From a checkpoint of a small transformer trained on Wikipedia.
Size: width 256, 8 heads of 32, MLP 1024 squared ReLU, vocabulary 8192, 12.8M parameters.
Architecture: RMSNorm before each block, no biases in attention or MLP, capped logits.
MLP neurons of a small language model. Each row is named by its layer, matrix (down: output weights) and neuron, and shows model dimensions 0-127. Each number is 500 + 50 x the weight over its row's rms, rounded and kept within 0 to 999. Numbers have three digits each.
A block is one neuron, or neurons of one layer that tend to fire together. After each block is what it responds to, as a language model described it from the Wikipedia text at the highest values.

L4.down762:493466529470589443505487514422565619520507503541537451553475423470548485436523534543528534516478554514566448462469562475420513477455552456405520488500509500574534557546532590580477506416458499441465408495390515560509455505570470536517502516488482510610445489468522552514548478485493535422519500388546514545559570566568405517427555415528437448477458506542512416481551506620426572472423
Responds to: Sports results and stats

L4.down663:484427528540502506535541454563517519554559408574406469557503555569519517403526518469549476491444521530428470430573426520536560421605544527446443567477475510465469486490488452522566380645547487549541569504507482472502522541572494515515529590504512432415470549464417400541488551503508489543435528505479491542494440443499549618439485476499419524488556515433450498556487572502543414498428
Responds to: Table and infobox field labels

L4.down155:467540487496532541460555512555548577590567525507466422478554472494500475545523503544444482459480491487510512499575529443483590459507521416381570543521590467568408499438505368504466414581444476635479454473555509588518517498501443474536464440468569622556458447536449465476538501501495547490581428539503521479494428508504538560467451622457563440494529483396551437507496519450427522510514
Responds to: Post and similar nouns

L2.down6:451546526450486486495474535580480526542466459472450515482538477546450442472493480470483492498610450437480462458482482461515487580494479476451474543565525431595501533444480466476528560541502568542469578585569475549416528442561464473461600555463523465496527545443459496470454444631556520474435563481446473463461523404453475425486467409378574447524548484495560566504510468491483468452498
L2.down9:478532512497513559506601489387444468516490499461475556518383487521460472462546599503681491483494470489539431530497466553589527517501441426429480507520559548428541489460523507491456464492496557496580508544512589448473530498607465500529444468512531487489464500465529494546535525548532524500519517446507445535480501465540523504486240529512573527452464506444500521587489475518472439414463
L2.down36:521527512517502490455492531533462394561526460484517431519528519527491485481509436420494423456561380503559465410465568442538527557559482586514572515431498498458468467520379567424470518469604501545521583500509531465529511508489381437453552537500486438484508471344584455601485615534479491512489548521465532472452469538577551487537348484418489538476419591466478520467535528479468465560425
L2.down37:629445519459489487540515527534432504498514462534512430449445517538487593436459415482454565515562528514543501387556557483468596581529509561470553474459423462511619483538497483499428487507549547485494521502481491512513408531509442545478520436493486506385495514409492496536476538486458499443470538521485416458445459454486517398543450489537464496500453483483394507441529534525533480513555
L2.down229:555509454511477489478494543465448433546514506460527579503591466514540539462528581506586458424558546508497460510439483506565518508436470426352478485561464581361488535490531510600492550400521472490477454486414547463518522513581491508439424465531562478465460434479415535534506543557562494425498533516476501573528482494458516529444402600479572502474555545476481451547478503504438479402535
L2.down274:512564519407541569577381482586447524509501492466476442465542501475637526502501478518521547542483511511465420491498535509468483482547494453549572555529491533490540453522496515539511473431550519538533472530436374603474545532504566542378486549509517526443443397484522524513470536517387514455521538440509554595542518406522497454458542417514541578552552500425518621540462527608439628569501
L2.down313:519476504449494555522475528553493497443515573473475593518465451471557554531448526450479478483505468555474442457535562480522412484470478368466458549453641505547492500554464441558472490462506504548521456476515500529471450491477538485552514534464528470492477524547469533519525528517547447573500505474538478501519504505505509479528022471470534467416539503500532566427482461498470496504432
L2.down370:437583538496495561531528473524655441659496512489456530476456497519582410542554529522571527575493532522470570518415461521515510525510467415455458379368560568518460398526482555394479554511457490530494551485447553479543520536595473488420497489498511392460505456461467515508500496518528556506452459472471453469477484488463469542489422574510429521502564537526572526618564474537454498511433
L2.down381:455548452536552545502524583521663466568444537519517484486596553411472431589495532448455468482583551485514632524544467504498433534505524555515464587473560619530460374487591492482541449409410417505534512451522481587539454512479447561507488481512531586480441487517475335528532501518472524505512545513422543493530580637396471468536549518468461496481531572502494513492535438546531510555484
L2.down413:506486463475454458471328497508504445603501478483475498464532514487534399566554414526468518526436521461486473374509540476463511476427548565502549499519612482537460511504511474509442443539526533496600484474529482518514526481491508533470549486446474458510511501522563486458520531612495484462564503482498601470426509476424517497553324502556553480468406495522482512450538584499566505418429
L2.down475:571445542416503596580498634530454407447559524488465550530482460420463453417541594463462545602544592464532519443503503489522508529533542449445551371463562446370423562534560547455509494532538511483419504499499514478462479529537479515462517474415445487504514420478540539478469507477550470483434498429508461523412463427429551542498317629526464482457469528487502473524500468601499548457440
L2.down537:478477451463468511372489469506540454572443528539544557555525591480533468541503494575427494523482456500532571505504437454420503575428489555480555514470703584476530477531492478508565540432548485537529512507443421396519548461517470503532438506503405534435478489509466437567516412522551429531536475531548547520484514585535424507461418426454549517594411535406352479510412486532489508518521
L2.down596:475464429514520517516438515414513541533510478458587452485439565552445522487555486562529385419534561533580401433500479595451533526494546480408578541539463567498578488522547551543502499534490505574562521531465464471528633527493535499482527448576531467430355517454460503585450453521458420463471443557486485495542514484496510437521468507622486496543481496509498445452486394485506475555568
L2.down634:509455537547512508498490508383431561493507428547479439573464565516475487493445501464512490532577538459447504495483519495543426565565499513441438526483476479476504499537481572483508502492458454552533446426550553446500455544545547458435519539463504535512485567498527407521395515461529489510556507597551561486561554423510409495581499517467436506534464457541399555464554468515507422568506
L2.down791:545542421478516469578520512477546606498542520474498481562507471418569522604443532490570522461557451538477560541526461468550580495552481542449484475496515508524537438428479418507488397545477534469540506592467488511491465515570534483599540465431565490485547589518462498591565429464544480495555558541552491544513524450514454481543493416553379455503486419526472459531608442433455450467534
L2.down885:533515411422489448469448475476521500550491504589409431543574542548483531510445511423552524512546471502548518532527445527570566533548455448426480545483510503450463520468547513587578521485503533490548462509551425425481498497503457486550530540498558446488549503522524486516527517509552501504557536539428430547469526559504568497518502479538498517513442641603446430565414493426420543433526
Responds to: Hyphens in tables, compounds

L6.down41:580451512539540475450495509451489538564427473512491501520559518495557481489492423523401527488513544519392522451512513490493535566569503450521444496501551448534491574481495560531526493404428442534429439512471517497525464513430536496425573576446484457467576440423459446575564545464581629527550473512520497475458523560462548556495543536447427561537510477526563484463585482506552448627463
L6.down196:438530453500414493488467404545476504547536466542530473513461473456447468451576564518439536540517506461517456476452588481568479609543476539505419501467358467546448548421554413453482545413472452499485497460531483517540481522549383477507420470548524485457556479457464529505497556526552483444509436511537526473448444534480631512570491536489496534542610521544511563504511532520440492576491
L6.down978:472586541500518498559410495517525561472554527476454498497483411494551458561490475468518524441485434591611510499440478517547544475512500399479496403412487489573489511633537491560459589495448485518489578480532412501538470474477487439485603508526428475511495467585529616432480532502487613547486600548454475551499462500475547496511489460492569462468429544549533539411508447402434429523531
L6.down1012:571551559478584489479514570483407491535533515462541468471541506572498421576603515441518494490516416509506449524491540500584593540494467518477477509450524491534455494560431481474510420601503526486519482436505623557435423480497457523555397583526492516541506517443448473530508528580577584478470550450503493427446434519549466491480517556516460511340551537458521497495475536417506424522482
Responds to: Word-internal continuation pieces

L6.down518:386594528521539412437528522490464424464503498433588516466455424505432502542470485521482592540479544569451564465470533494500581546540485491520526547529708432508540429501479482468578480444439460487559503476467502471559538542495503483488468468428475559548539482453504582563467562463510419593509502483633490504465460520502460458543480392500473499517511467442498532537449529418537501508466
L6.down579:556555582426561422571533582551515556512528470546571550490465567469514403518539440493500494563560506513499539548486526480545531495511499574541498564486619398555480439360510467582561483517460530451436506508589482532459468464632477466484429559477510469546501489548454493403502507508424480554475449501522492539481487618551541434528480525492580425525485491451509592493498496518516479538544
L6.down809:499539461593468579532499437464565428526500381547498492513471537480525525530417554591554591506429520556415518455588553472532562435473498419518493555472553446491578476454441441461557447443500409552615534498498466509540523520528463460420569549488520427400493593437529491553474453501454492527543535483430481454457483500414554473586461505499483510590541440448563559565417500510476558447513
L6.down911:449471549501571434441527571586511590575448532539496551470500571481459555579451583532477431515542511465572529554512460545576545511593571575521540518511537501519456508502531447469471463518475546526563490448462537459501530514503510583385507544478500554547519626577500382479447520497427444506506515545502504546433516387492555573584378519498528446457509480476491504494512498503522484512504
Responds to: Short word-stem tokens

L2.down64:584597499465537447546486473489529536495571482481460487536481443447505512480588432601491538512601414524500476476564521479426545535461455465479517506455462525453550509423431489440455443516415553466460567477553445507504481529551484574429450478425483594499467461419395530487522541490447476489485494459452485533463530484504464482418455430483463449477558445593369531481533526588523571537369
L2.down76:473497507508490447496567506515526529513498484502491434543516473463457597511432524490545498521479463571512482608541554459588520559574521509508553535472623570503456418551528426512541546492464372550478514484365556497535484478644530425574383510494476398469486400507427425535475468483462402463512465588455543462528551403554544479539394515600460545498451406409542527569439533622396482506529
L2.down80:447561529576488517403466503544472481559496481497530477423516438466479446466553478494582490504396545490500468488453506515530509458580467452393559595524703475507502501424425451463478529524448471491555577539497600456507465438602548513523477500476524500468514444549476452540492485491516503513592424484475499546500438507415452531459362490490511534544399541468509495534464513481494517519446
L2.down169:486496402427507589454523420486528494460574445543614432438551500457509544537547551486457484568421533539478451541550448516572517501559505521446483504527536473553499573588571508463468556558378542553499537470469542579516538548525569506488512519413514465517533402580474529508472536419528463465540544479441462487573530535475488456477396407495543511522469509452516491471447545552573524533463
L2.down248:471484562472514543540555505467434434471505542608420468435459499531635531648419485492375491407519465437493471483399497523445467518527484480502479517476346540484597495386450490499521475507515539487576452554540500515457497542579493516484477478553512491466508591474437483468554432492542508438597520578490505602500592515533423524571637572593468549418497512527524500467485411448499454505506
L2.down336:487486491464553442504454461506563550472589512387631560505512461488502425558545546438525551548537513479530477436548451455426478558476573496469496448613526395482459515469443532431408448459456455526431469575556524414410450465488491499593531553487509592488459411448564447538456564567397610569472469496445489576541459601482576481485425506449546476516501492457455542483514550443499431494523
L2.down602:530556454534484440489524451529502408574513486521468561553536454481470510431413449611505518488511445513512500468389524588456549563523475534476488566443481534531481564547484430443430531552574542527538435442425443501504499468454512503510535530465468509534552353505460460518472534615561506528563558473513561490535526463501590445509428556488429497430535504372500462470466451534394537497506
L2.down617:460497476487601526568475498574440435494496528539480542514436494442636542438455440468459547518496441513509492548523444490438513406486418485545455480580575499486470466431469417516483443497537495502464482541517506406533544453498468512490512544498473594540450591547545526469506496502482477484500544431558458489513468518457432413447376466478483574474479524546485484531564595493531551551477
L2.down731:427491529438518569480564524464550475577529549535462421524576518536487505549548477505431492512508437498486469472443503537425562513442540595440517544621616516488501518585501527461451497423460536495456590429458486418511508489475454440614495524465478514551488380514626553538490460437558562389582499546500414360476618466545442422566383443477478531524540533525509463552570503517477381498461
L2.down732:505512495458592481509469469567485517657448492502486511548462515502536525571581488532453473474559526494552466536515529528483559505430500501523542520548541432441391481358528413460471473412519532441422464460505524515516540491559482465496553548481514489476514524494464448579438574464550417457463450512527544504554511474479566500495347512635472537486499460405500434471489541461356497492551
L2.down745:451471587494517509450420535574400519475469521393573477531522393470435560539382495507450531564422471456521526524585519514507503525450472494494575540498729511484491452451523511560444412469456510443570582455487503422427442497466523486570490489543489419486473500516427488563489509467460478549361586522495563516536514496564526410529402570516447434573551460465543587549454566518531500534451
L2.down761:554515500520399504497488473586596527532508441478475482468419512491520507502522469501492499562464470483458509554550437453502470584492508375443443513442479476516434552509538472517406455532516654512517496519514487436475552554575453405501534456523438603510431493419465471475537508510494418514521469484538546473488513418412610545580476524488516612492436474480486461562549521458490418559500
L2.down853:419450469509609563498453505489515483479447489507512544495538512509514491539456506495359457465467447475558473521575458510465509515562530453519516538570669485482512493530441515555486496464516477461558538357614481484500534531479427441501540440494488548616542507538545544563579468422427411382498552479534482464437498448464473475597452408429580489560507440558503442512531564445537507443476
L2.down877:595560554506535517436478462403486501508531513472535575432524457541415549476496492524433564608556555495428589572442560478418431484464526453504496546540572495584391549507501491513508585537364456523595546574491484496539426433560481528474475531458518448488496517471474466493449444526472494514430548553451476440503482527456525497574500565526474465507457465442496487507410482470514615558453
L2.down879:603442439563510513518506499436488455455584551531481568386446495569474558540501434438564537459462553478495466555431509520496464542523401405528464521414483486537486599521540576532522494515422582487589493511441513441557521470421537458502536521522440411602510503483502525529452455413543453480434525552534523508472527457501516496566601599506526504528451612522519625511444518430585496558489
L2.down980:498513499576462549444542469462427483383537519390535525460516500467446408446477408438579501563444506472535477422400474450574523460548531464560481490420532500453544462564480507490472492515471482527515439548507508555545431542493450462609469468461474445532499469557525492515513533578500426552492523539443531516542483481537449418522362504455486511491441458397577585508449498422530520441530
Responds to: Compound-word first pieces

L6.down71:499446479532531451534645509455530492527444497503550510554589502509467505482529492516447500492605513475495514500448506463458424488473509562502536461473503503564468574535516480506520472490574529503573486491548544452511538498488430474568498408562486425427467517464402366580587508558538542511476544509580511408454460514502477566442424576520510415455470528491424393532410519566534458487522
L6.down83:522461510497449469464502509435537428500539495484444552558493573468490516455549622450530491585582498596475438438466551569519560520482505480530391509464561566493549431492537546482477492483475469571513563486544479467557437514496431482516533435408491530460502518557470538584472581489550605493437484471463542449485491475475547484521394509444476493535593448406494486516477472465524446544587
L6.down265:520451481474497431542499562514553583503518526492431498476521444458551542378542510436641511462366593540467567480436489570444545509472469495539512443422572565438570503516607487386522407455512475482504539505506466556451481537548486547442485528468501587429502525539460462537452578606419509529474583520507561503464401577475588451559477454382513550499582495462479417511503526434492489514513
L6.down697:606456498625453469476400493581484475517555477478467512465487481544512524531556476556501424481484411543488529476526528473505513452537460538467567527475491483339544496490495539629529508536562494469503476420610491460470578537461597487538428472472449476476513458537537383450456481412549473495446527530446448446477573485389478537568510540536413524380414521431456556468518493493544562535526
Responds to: Fragments in structured lists

L2.down30:552399483453471549495519520474415505570573536461559540488466543539445437426505542486423436422568545526520436542565497531590381498431546474463557503489424590570618457557417460516623458502586496446548363420540564570515553490545533564497548504438578434498521565459592525520549419548518536502529522503500487526427473528565393463484495498479507510429566462535455410486532402549467412473513
L2.down83:514458550442478552520488494513416495510539470464467468502514492456477496534488499515480592411450520510526557558407490458451441501509538489441417425424518555509517484473532490416537469555531492530551479615510533412433491516510429460420594382550471470470505496503470468445568413608563508503483578428570555538400537441606520531506418478571503497550529561459418440415531545500445540539488
L2.down96:489397514491465472434414509442553529485516559498556400540460519459484525521473570473521399580482493504486545460479454508464550464549396553589517558531608486519473482541512401469486408549455454442580487475462386373469459446484478458610508550511524402452504525538534485588465493470428485515407477531542468481464501466529539555536458493526517462465522556428539562485496521519525415492450
L2.down121:511461431433459560485509553519550415476460553480519508512530518510479461518496434537489467580488500466537448433520490477534415427487503555436524499582420520512394578586430501381571528514470551499474507427487522445478507462487489529428451526507514474554550453487565415562590568568551473493534464434484484429496512543508528559450432463439581479626418527438425545468414567577505489447607
L2.down167:500515493532476524433520509473519397455567507495412519494433598441533514550486504550525411434446552568493462508437506443518513489526471458436472436538505556534542518484446571470586468432435543428550488492392523560428498525569514570523548476534520581504613514458527489462509514456557536509494513530477554503591493443457476506555471433484558505489585539440441498449490480504468507493478
L2.down240:529397487593485503532443447559549449486437515574444512566448507557635502638584605479507548552500462591501499508539580439463451466534532492460522545494498525502478488490518532527496475514487483470511521455431407399497512456485555428564579539514452499398464466547483451495561484591521484484524589530522575527621497451546544552535406448515593453469529475443425508491450520558532458492470
L2.down353:451460512470610462480414431484532537432494586457487463460464545475534483460497436433586490481470467437648449397439498599568543534558474531471515485520672530512518402450420532499478528445501456494457584448467481453527490446560545478532493508480506458514417423581440509517468412439493435561463510488531458519559562509603551457483429518499518512530471575454532556481468541502451489551458
L2.down361:424464474478495532543532470479437520469497505528564566491398473548424546519481565534497460379482485581515485518434453462539454525585524520421540496519495546443588483542504498427426486539461508584464502510466516429549568517498610510425343516421514463539524437545430531592538473390433456461574505501480432544568582478497482532532504483590584548471436474528517599508522453500610470577503
L2.down402:509477513506499576501530489483471445454547508583464494570411549578478496438580522536541440538564429545516458418569587529438515450491407436498600585454592539539459539538550443556547479539426528554514430426501503551564517551517562434571504607509461593448522489503504453503467517497485533542495617492462474534564440450467635457450436443388503509497470393457504464478474474551510490574515
L2.down438:527482540418510449531547514448564541539533424571600567514497544546508534514513528492511470501605550541509505482466563500458605517517537500515529492457476503433590429453473598508496440573516526451559458570464564543421478474521530416423448490527398441527507511492442473660486576568509457390613451572472539489483510522427435591503553552523464379536459468527558489529464408520409519463566
L2.down466:451551511584579476513470508507482572528449458456517509478460576476478585508494494565411465438409491447490458540537503554489418528445488435500462467532575564553531438529488554531489503483546474460517524536397388434525514555452486512461463491494450466498457458453495553587460444630439498541562468562519467511476574480470432532501481579391513498471526604524469610499543515509547481518469
L2.down510:592570474524515599577444591558572529528473485599511569484421504484459523464573498550516447495597531486452429441515575526533522536483489492437456635610456499544506495485525540504499462552513489553434430506516441452498449484529599480495558528569494547426488509457511483568361449503565466424530531557450426550453478510469518472542552599539533449504531506531512445594471550417452492543505
L2.down525:547508531448494440497494504499575463549487530632489563530514453532459496508405449542539446440458451475409443552462496464530567553460537394471440560413412457533472459411471561572501460589438524435551374513453531461451542509417438535456530454480590497503424576440461582408563496464509473500501428511504590491522510468461470533436464421403481538466466482465509446519442538601495486469446
L2.down646:511561432488488483434472534396503522499554588599479492472472538494642405459446484416412485523522541507497512427449386512493471470379436563469538556618619515443499419495454444506428475507495463576518483482518441530507492419517456590492511456469509501434459524508428441587503509521502501501509500461549477417506508374603476587598402424516552557487415509504458440509508510459468513495439
L2.down894:470508476532505508477497486540588532556480521479496482451507521494456473486468466436510496535454407539516549505530503602576563467493475550531548468567644491493519512508476496495499448426454477526459578457482511462541437573449482496585567519444530459505477476519523466599398429448438436516557478449534455421438570494593632438597392517464496474464449518503554454590470463431516419492455
L2.down1018:430474501460485554538558424488534531462459468505469495441425562479587479627423621516439482561463532436535491444398457571437430478568441469522513458532595452436494483507575546487530461515491540541566609504525588493492596446540464481532471624504572570436516457490570402522528479584588461463527504472526458457486444478504534516503397499428491496584484481509490476471508474538421460523460
Responds to: Table header "Position"

L2.down112:582460595517427500544524450440464464555543498482488530526444524518542480518519550586571526532550478505539492526452502447499477550425641452468497499560490428516502552391478441473575551406475548500453470481501432479483516411493474583508494488516503518479611524400454489574595570565518580468495490552531463513401558487448516549561449530498439538542599546544434537538487484578482527547543
L2.down135:540424544485477593542449538488437417563553448542491603398593502463577553512561514527494416465524506443408494550543447488558520553528570489499396541525424476536571464549622551541555465525483440477548491475533549497456533540575556500511413459529537460522525474487435520445627435573509524570474498435475562576450473518402519499556408485448481513496443510525452485451520564483583383539447
L2.down243:459456538534504487472445488445580571427451477503589470495582495575468454510581530386501387506511511491487586405471574589496519471429508529470470450520636414456534446454483516515462436471462528491423497531458560614493426479517379489525518576462453456504487504583426506594514471457489475610420523461476509493498551476541525459477493502596551459551525516525612546563510505532481426516412
L2.down253:420473544503563544523459410534567457508394544460605538505495465539531427432476482389474398557488410464528578442540445525481488413460501520431482531510604480489559517627614457517506471525540537498472541508397446535461533465508505506516481464509581514559454455502491513488457505525573456592481512352509455528500502495520568450447414401541586449471521484583511531489434405517485582509553
L2.down427:497495501513445534481468475484532559569454454442495491377461497438418402528478474433453401515446382599520446514509520506488582460445470508547513502520552533530405525518517488561513548518561560475489604501439528442463598506531509451598462512488465438557526556558530541561523523576539445475450608511537444565547543466532534463473389474510583367521587511525515508439451578461464494453435
L2.down433:472501444546376523406498523467464508613543568555459502419517484488503488507518505497537419511427494392573503539549557524421492428511468469517547501581646507566566552478535489508453411476460464670514496536515479571592561485499437506512468496533532434425474487442550521544495453652497593461627492551497520457524522521533460483500355505442455492555461462574465589550486507500391483484486
L2.down494:472524455463546526541537430429489425438463494489444515522434555466397517509449555522438506507595526491567434477502412487486499485542484442562447606395561505481516464500555474547515492480530470502548512440559448488513593561527626495441573446546454499482567495505477508503509524488533514512445531413502566367523527533459471442611443513483539505590567528519435520451393370458520529484602
L2.down565:487497549519548492550502548477456513620522500478433486582491541519531396493454576527533444546535529556491523444484441549520458551566585526461462424544631559487475602575512545505430423434495428497483435517515453455559491487552557527520489517446531627433428507472480403420515533569554459505413418481469542563490402516423600417413412632455490518457533444523480423539455538501463500570484
L2.down635:595434520540502513509537518523468481487483525585527513512413448459483489437543460655584617498567534513508470495465456388424390497483426502519465396498542478500520497475497495472528520494472632558532483499483499569440424513573461568506510526473455531545429473511517575562562549488483510489520517563531568544483533497488447491423530564478506537459586445579469517488556487505585486610525
L2.down684:577532496451581470498463461508442479492554462506490462568408491448504379435498424506480410432520482530453523599511505386553610436472531410562615435475516514473545520465475497600483519538581517464453461432538420535492506516569470553508508441548526432476457579390512440451606503506450548501544427500518522545486498491479492470495592439540569529555512576558506532393463541596452494496472
L2.down770:445469439518504439532553497518498479474481514501481503483477459479586523583438572418560475686496580493490528483466518477579414470444467479550561485605574491475492518450516459541530495511412567490490535543493497384497497467513519517450483486421457501567589560405447498520534452511568481630378482403567516459441521434439599483533381446509515501507461538484458490469471453548553564608488
L2.down800:480487491535634529471498493476459483532459418574553574502509501463401559573372522406438594642523606533532503558516427489531549510524404530576491443495557560552493479412369523507501567595501541489581526500468588571479530534522574455542492515493538472538499459583528440470506502511477465472483533422459554505462475484509492427436468498488495511572489459532465579516507475522531474462525
L2.down803:527445534497488485494437510519448396482602427479552466519461509478491423456442530533535480476551528500506433488529524394482511467531539473422444461438478448461435565548520575451439565527521417573470441471495603515564436539512506460502486522524495451569407529499549470477575641478410489541475433453451519586493381492469546455554405485469466490441515495506473416495454481445517457490502
L2.down884:444524559415460596492470549554479440454526554461399456423529513416515474530507487480438522437459494409531562520546419534464469522571511437530541460512505540477445523492512499518458484486459535498520561500476399540515564531561576433488509512553397362515434546474496516471572454556506497532627479530456549446402538506437404402547476504520496575488533498538524510539604444392539541415458
L2.down900:483552448468531453538485515505458494547526521465511464524422539489508409510418595497448480539526459447497543480600424502567551434572454441508518414473555496480461509533457419456503561475512584517484549588480544509469487540488441444441444462524488509536462488439569473467497528505456469475516581504434484505541522575531481472519454487608572416426519555568549574525497566532554499551496
L2.down965:495452571514506568462366531524485477469470503466542573429424480539522523547507505457509535591440564480544480472489453492519462524524515550561535487527559580551566530438477502551536457563448556452517549518518500498497469454465522474575410523486558510518391562503468426423454465566507504487571518525435502480492571487517509413489503527543472470463537538386464496465513377488541504551539
Responds to: Sports-career phrase words

L6.down174:568644474596472478487483509493510547531452552393519468520541556537483629541565455489504511499533585540493478535548530559556451472480572435499490475457500470514484514573543479508457412497429506422521564520590476525475491530560596478442483574440515519483498498403567358451485534381470431523481552443455455507455559435497543456520484553460511451460436544409436450452501454513463457459415
L6.down210:490483593550539507525510440430432438510463499453469478583450500552437499474520492476466550524444519574544498459518485464598493519566428462501434488397538596502491538573490475488512453462531439496523426438561485466498448527569503448488545456506439529495532578522539452508423455521547536565568552640535546540533519421501540536552381437431357607493536462513450479505478533482482363557470
L6.down253:445416474488622530560436436478442433363453543485491482514468559440503444614491492496509465499442512478515568543452514523572572464399506556451519548463570453538541449579519462481454496553494457520561501524610441574489496484532517496507543605539443482498474488593584536480472496588488571516518489499446503513518520390532554494572566477403407505455508498461445497553502501525569413544482
L6.down899:543478553578611526540476502424461434533391490411493517488514516519481531470529538494477531516540536489502505515520480499557436455568476443400434549487484406577471515610441534523469543488572478540467589568645432552455523521514584545530491533373490548533548480495515456404449514581501585562531473510475458565513571429540545509505495519476534501499534460468571489422387452426524501527474
Responds to: Noun after determiner